MLP neurons of a small language model. Each row is named by its layer, matrix (up: input weights) and neuron, and shows model dimensions 288-383. Each number is 200 + 40 x the weight over its row's rms, rounded and kept within 0 to 999.
Before each neuron's rows, "fires on" lists the tokens most often at its 100 highest values on Wikipedia text that the model never trained on.

fires on: "s", "ur", "ug", "us", "ib"
L2.up2844,225,147,195,203,191,184,221,258,215,234,149,219,173,193,186,234,159,218,104,213,157,202,199,335,231,225,207,274,205,146,205,183,160,178,223,210,224,180,215,250,221,194,208,150,189,193,178,106,248,199,272,154,210,193,158,140,156,205,228,162,152,196,246,160,221,225,188,220,220,194,267,211,244,213,215,132,186,220,182,202,313,242,183,130,216,270,186,229,186,224,220,137,139,196,211,232

fires on: " at", "os", "ed", "el"
L2.up2232,215,194,137,189,327,153,190,193,183,132,181,168,219,186,210,123,234,136,216,181,166,205,180,177,131,146,223,178,203,224,96,291,224,259,227,143,272,162,239,206,224,169,236,155,248,182,243,231,226,151,143,291,201,204,206,225,134,139,279,157,204,187,247,266,208,188,212,180,201,248,212,185,274,173,244,225,181,264,169,216,194,178,157,195,178,248,156,248,243,247,145,165,189,154,276,257

fires on: " and", "t", ":"
L2.up2863,237,210,193,206,185,136,122,172,284,224,306,185,169,211,195,217,128,135,219,221,236,208,192,219,114,240,263,269,180,187,231,205,180,214,136,210,205,246,203,150,199,230,207,186,155,176,187,182,146,177,195,210,191,208,223,211,194,198,163,243,235,144,105,112,105,228,195,241,190,278,121,231,234,242,253,227,138,201,230,176,186,206,204,203,209,202,185,198,177,138,202,243,168,156,230,237

fires on: "==", "),", "',"
L2.up2368,211,135,196,240,190,188,277,200,144,137,168,188,190,221,195,250,170,139,197,208,165,144,169,192,159,246,152,230,208,191,192,330,193,170,272,145,246,216,202,163,259,205,162,145,264,277,205,200,227,210,254,185,216,174,152,205,247,152,141,241,217,175,265,181,219,196,252,199,155,143,215,175,158,179,220,207,252,288,236,206,135,223,258,187,231,212,162,204,123,268,184,164,261,187,183,173

fires on: "s", "iv", "eth", "ud", "ad", " network"
L2.up685,192,205,196,197,210,194,222,149,176,164,253,81,232,246,264,140,297,221,269,205,161,181,212,222,280,241,232,224,174,206,215,204,228,245,277,218,187,225,142,212,183,229,165,194,261,155,140,158,270,152,178,172,256,221,207,204,231,202,251,221,182,216,186,165,209,182,173,247,146,290,152,193,211,253,169,220,264,101,233,263,133,207,183,125,164,181,128,213,148,277,104,209,275,152,210,256

fires on: "-", " just", "erm"
L2.up2661,199,173,170,189,152,182,183,198,196,259,210,106,168,228,186,217,250,262,142,248,225,244,122,176,298,227,203,165,251,140,202,237,130,225,278,230,225,185,212,143,88,176,234,281,224,177,218,176,156,187,226,143,124,167,179,266,178,194,215,237,181,283,191,192,219,189,166,298,185,241,242,136,227,176,237,160,183,178,126,162,195,241,182,133,165,106,89,204,164,240,168,188,189,228,224,221

fires on: " as", "s", "ing", "-"
L2.up2288,210,185,155,149,241,187,126,201,161,195,240,172,197,253,207,206,193,180,185,184,197,234,222,171,155,216,245,148,200,145,153,192,163,168,230,88,183,135,161,205,182,199,162,206,192,226,200,211,220,208,234,139,231,160,179,165,296,236,154,138,242,156,219,260,134,161,199,214,194,253,210,188,211,150,207,170,235,256,196,216,141,259,218,254,169,205,243,233,247,228,185,194,272,184,214,167

fires on: " for", " For", "For", "k"
L2.up1339,176,163,194,127,186,174,193,196,178,160,160,172,206,123,222,168,216,188,255,238,154,187,152,250,219,161,204,185,260,162,233,158,172,244,164,234,173,194,183,223,181,145,277,263,204,261,169,200,158,153,200,231,216,249,196,231,248,171,233,160,165,196,159,223,187,206,231,208,222,164,205,192,215,240,207,165,145,211,295,201,144,187,206,228,213,252,255,230,219,197,265,271,196,247,238,242

fires on: " of", ":", "er", "ant", "rio", " general"
L2.up1715,251,188,198,224,184,183,183,139,219,239,220,252,254,204,169,185,175,199,265,220,256,189,214,259,133,180,164,187,199,210,166,202,154,169,243,184,213,319,269,225,186,276,243,215,165,104,242,197,222,224,245,235,166,305,171,154,249,140,125,219,171,180,207,241,185,159,156,238,227,204,225,200,233,206,204,183,189,210,224,220,206,179,254,243,155,148,191,120,133,162,206,210,152,163,259,265

fires on: " to", "up", "al", "ing", "ary"
L2.up2557,222,190,167,205,258,138,146,171,190,218,182,129,224,260,246,259,189,182,249,236,239,219,213,181,219,224,192,170,210,208,171,202,176,242,255,206,224,207,158,159,189,216,197,198,179,141,225,199,185,195,198,171,183,254,155,197,189,198,208,226,201,242,124,225,218,219,169,196,121,183,139,233,230,79,191,179,158,275,155,186,189,241,188,141,132,223,227,172,272,197,218,206,212,194,156,239

fires on: "t", "y", "eb", " Ts", "T"
L2.up2911,253,218,155,195,267,149,186,227,240,208,190,219,243,241,243,176,213,220,98,211,173,203,231,216,250,185,235,170,220,224,232,230,230,165,288,206,244,171,179,172,142,227,214,265,195,264,185,196,245,218,236,163,177,223,146,211,155,185,177,216,180,181,258,234,218,200,157,191,252,231,108,181,195,183,226,226,144,217,151,183,221,156,195,212,214,194,191,210,240,226,207,150,255,165,175,137

fires on: "ad", "d", "al", "ang", "m", "at"
L2.up1027,245,152,201,244,192,152,231,175,205,191,219,216,186,241,179,178,198,205,196,208,207,245,265,200,186,161,272,207,215,119,190,195,188,194,190,241,199,191,241,185,227,195,170,150,204,157,192,192,229,203,194,250,201,240,216,238,232,184,306,175,158,139,261,230,186,241,208,193,265,119,190,239,141,219,188,170,269,109,168,209,269,200,198,216,214,230,213,181,232,254,212,231,197,263,183,234

fires on: "am", "h", "ah", "il", "ap"
L2.up1003,173,294,168,198,185,254,217,223,189,223,166,203,180,141,224,262,179,258,217,162,228,272,257,211,172,176,231,198,196,198,223,196,181,222,213,278,223,182,180,187,198,142,231,201,215,202,195,204,215,233,143,194,199,192,222,180,211,132,156,199,242,225,281,239,174,165,158,104,201,228,291,283,324,198,194,170,213,223,212,175,233,222,160,182,182,206,165,249,147,221,199,194,214,189,149,188

fires on: "n", " %", " high", " non", "N", "un"
L2.up1263,211,209,225,155,200,180,214,169,142,179,264,176,205,232,185,274,206,284,165,229,178,202,176,211,203,168,191,212,133,247,146,162,177,192,251,265,227,223,166,245,212,179,252,194,212,177,158,148,210,210,176,152,261,134,183,196,170,215,200,189,136,281,235,183,268,221,218,117,187,136,204,253,223,147,143,204,219,185,240,188,256,202,223,220,191,272,189,170,122,175,206,224,245,209,250,178

fires on: "ad", "ond", "ind", "s", "ab", " Ind"
L2.up3028,280,157,206,124,225,193,233,182,177,264,198,160,171,224,190,137,164,187,223,244,150,195,234,234,259,231,181,88,215,184,213,142,234,270,261,169,243,250,243,179,230,198,249,206,222,179,234,149,214,175,218,241,185,133,266,302,217,191,250,229,156,190,222,184,167,207,228,215,165,190,171,166,199,201,149,237,222,204,238,188,199,190,272,201,236,195,140,195,256,235,148,245,212,251,230,194

fires on: "l", "al", "ala", "at", "iv", "ana"
L2.up63,213,165,188,281,185,166,173,208,163,274,217,173,204,206,183,235,193,263,222,269,232,227,228,109,187,190,277,187,176,195,170,168,189,205,172,192,189,159,195,228,183,191,207,221,159,247,251,195,188,216,254,172,273,162,207,144,185,173,268,234,233,258,205,191,86,253,250,216,213,122,226,163,206,165,240,201,197,212,166,237,207,177,213,205,208,260,220,242,272,243,211,285,148,188,192,198

fires on: " the", "at", " of", ":", " time"
L2.up1931,232,173,179,207,172,152,239,106,210,165,219,181,222,203,171,201,195,226,271,198,181,201,204,171,251,155,181,178,139,167,192,170,225,160,217,224,210,154,184,185,151,270,210,280,250,189,271,206,227,188,180,178,210,208,258,230,277,273,145,237,155,210,183,257,245,240,175,247,204,192,209,198,162,250,148,197,192,117,168,233,184,203,129,222,197,345,141,242,130,266,231,131,223,240,164,166

fires on: " rel", "d", " to", "uns", "act", "ing"
L2.up2939,186,139,134,257,259,146,231,196,260,161,134,176,187,224,217,212,174,233,256,180,163,145,198,224,210,172,231,182,205,217,169,202,194,185,157,285,154,138,237,223,237,253,168,235,203,105,143,125,172,157,165,277,177,190,147,206,183,229,224,236,161,189,239,228,206,206,245,214,175,224,188,223,229,130,248,172,180,148,165,179,139,232,107,155,203,206,231,244,203,149,211,121,218,169,182,203

fires on: " of", "d", ":", " if", " John", " François"
L2.up1750,194,201,173,236,218,188,225,229,181,244,181,112,216,216,177,175,133,250,314,279,176,246,187,222,187,227,276,207,277,220,192,135,260,222,263,247,190,303,224,222,162,171,213,174,181,230,178,260,191,206,221,158,196,181,118,250,230,178,199,145,140,184,236,235,179,203,222,141,222,153,208,162,206,180,188,169,187,176,174,224,238,175,263,172,172,170,119,169,216,166,266,160,302,181,167,219

fires on: " Go", "s", " look", "el", " to", "ed"
L2.up151,173,231,196,186,215,167,154,211,235,162,222,258,202,201,211,155,182,145,220,208,183,211,155,265,172,213,214,134,182,206,146,148,297,166,247,197,269,244,239,213,242,206,219,222,168,234,114,208,228,208,183,222,167,203,122,295,221,160,224,167,202,143,272,226,178,190,166,255,164,272,198,230,221,195,185,211,216,241,169,173,151,207,191,198,268,177,234,213,189,233,180,144,198,150,188,207

fires on: " be", "s", " not", " stands", " set"
L2.up1111,167,206,187,237,105,219,229,128,206,191,188,245,182,161,139,207,193,234,211,176,242,187,238,275,196,211,230,205,237,222,155,146,230,179,144,213,291,219,165,159,235,179,259,195,202,174,139,218,179,190,149,197,155,218,201,135,167,164,220,196,176,285,245,211,193,218,193,168,251,190,225,114,178,250,232,137,235,181,274,284,241,244,196,177,234,217,139,230,200,253,230,213,239,210,192,260

fires on: " r", "c", "m", "a", "Ch", "A"
L2.up1860,176,187,220,187,200,186,268,212,179,180,230,167,128,172,159,296,108,230,216,276,275,193,239,169,147,187,224,146,152,242,155,264,198,191,246,288,252,215,140,183,201,232,236,193,193,222,319,142,239,182,171,142,236,155,281,214,180,186,186,177,145,170,171,190,230,218,174,164,206,174,170,247,142,164,208,226,197,205,191,185,242,226,146,210,290,192,185,270,170,176,162,178,211,212,209,188

fires on: " a", " an", " In", "onst", "yr", " or"
L2.up1837,167,173,161,219,199,230,235,186,219,181,235,133,298,182,253,233,192,164,190,197,261,184,203,176,209,258,181,183,189,175,141,251,176,142,266,223,156,181,238,139,247,265,265,187,232,255,182,204,173,214,192,313,221,225,171,227,165,152,249,173,283,170,226,235,249,227,196,212,280,239,128,230,192,182,244,197,199,234,227,197,161,150,188,232,189,163,246,201,237,141,179,146,187,181,205,241

fires on: "-"
L2.up1742,214,174,235,231,261,300,191,253,228,217,198,149,183,163,201,187,250,216,194,257,165,260,175,289,188,139,183,209,174,198,214,147,208,221,240,169,180,157,156,143,187,137,198,177,200,147,203,176,266,216,232,196,178,246,203,264,241,207,188,154,187,247,180,200,211,245,222,214,259,179,186,157,184,137,190,159,201,199,179,229,143,264,182,119,175,159,190,168,122,214,207,150,126,198,240,241

fires on: ".", " year", "el", ":", "ir"
L2.up2959,206,254,148,170,227,165,167,145,248,208,227,205,191,174,297,233,132,165,244,221,265,218,182,254,228,271,219,252,241,190,164,146,189,130,163,233,234,213,262,269,183,218,165,266,229,125,228,224,178,167,240,181,187,125,204,153,230,202,231,207,238,158,224,200,209,204,254,212,163,236,188,193,103,202,198,214,197,212,203,135,194,189,186,109,216,234,180,231,240,171,170,172,207,204,211,275

fires on: "od", "ur", "us", "onst", "ues", "il"
L2.up1237,200,227,197,231,229,214,342,158,215,228,93,171,222,193,200,311,285,226,232,148,243,194,154,258,225,239,191,255,165,219,195,243,226,197,237,216,204,176,127,235,176,209,160,224,253,117,199,195,242,224,216,218,205,179,208,171,217,222,193,196,123,307,188,224,147,209,220,287,192,218,249,218,250,170,226,214,205,282,112,216,267,110,179,157,179,230,175,191,127,172,217,181,185,169,191,232

fires on: "==", "==="
L2.up2636,237,116,201,212,239,189,223,211,185,128,127,222,193,222,216,185,116,228,117,136,168,177,200,208,122,219,168,163,191,279,181,261,191,227,204,180,232,205,299,159,255,198,193,201,273,212,228,206,180,260,261,204,174,268,174,182,200,196,104,179,259,200,254,215,246,145,198,183,143,158,201,149,173,221,172,217,212,278,181,109,187,179,226,181,137,174,154,276,190,271,182,167,219,169,181,189

fires on: "K", "l", "N", "m", "n", "a"
L2.up2650,161,223,156,212,223,172,179,199,157,257,179,227,151,245,263,224,126,236,183,235,268,233,211,225,180,166,187,179,175,285,163,257,240,188,224,235,226,211,98,183,155,177,224,222,192,223,219,146,194,227,176,162,252,187,245,228,210,225,228,223,113,218,182,183,265,218,240,197,175,273,240,204,159,237,157,233,155,197,207,225,144,226,146,205,301,285,150,296,144,183,160,159,217,169,222,205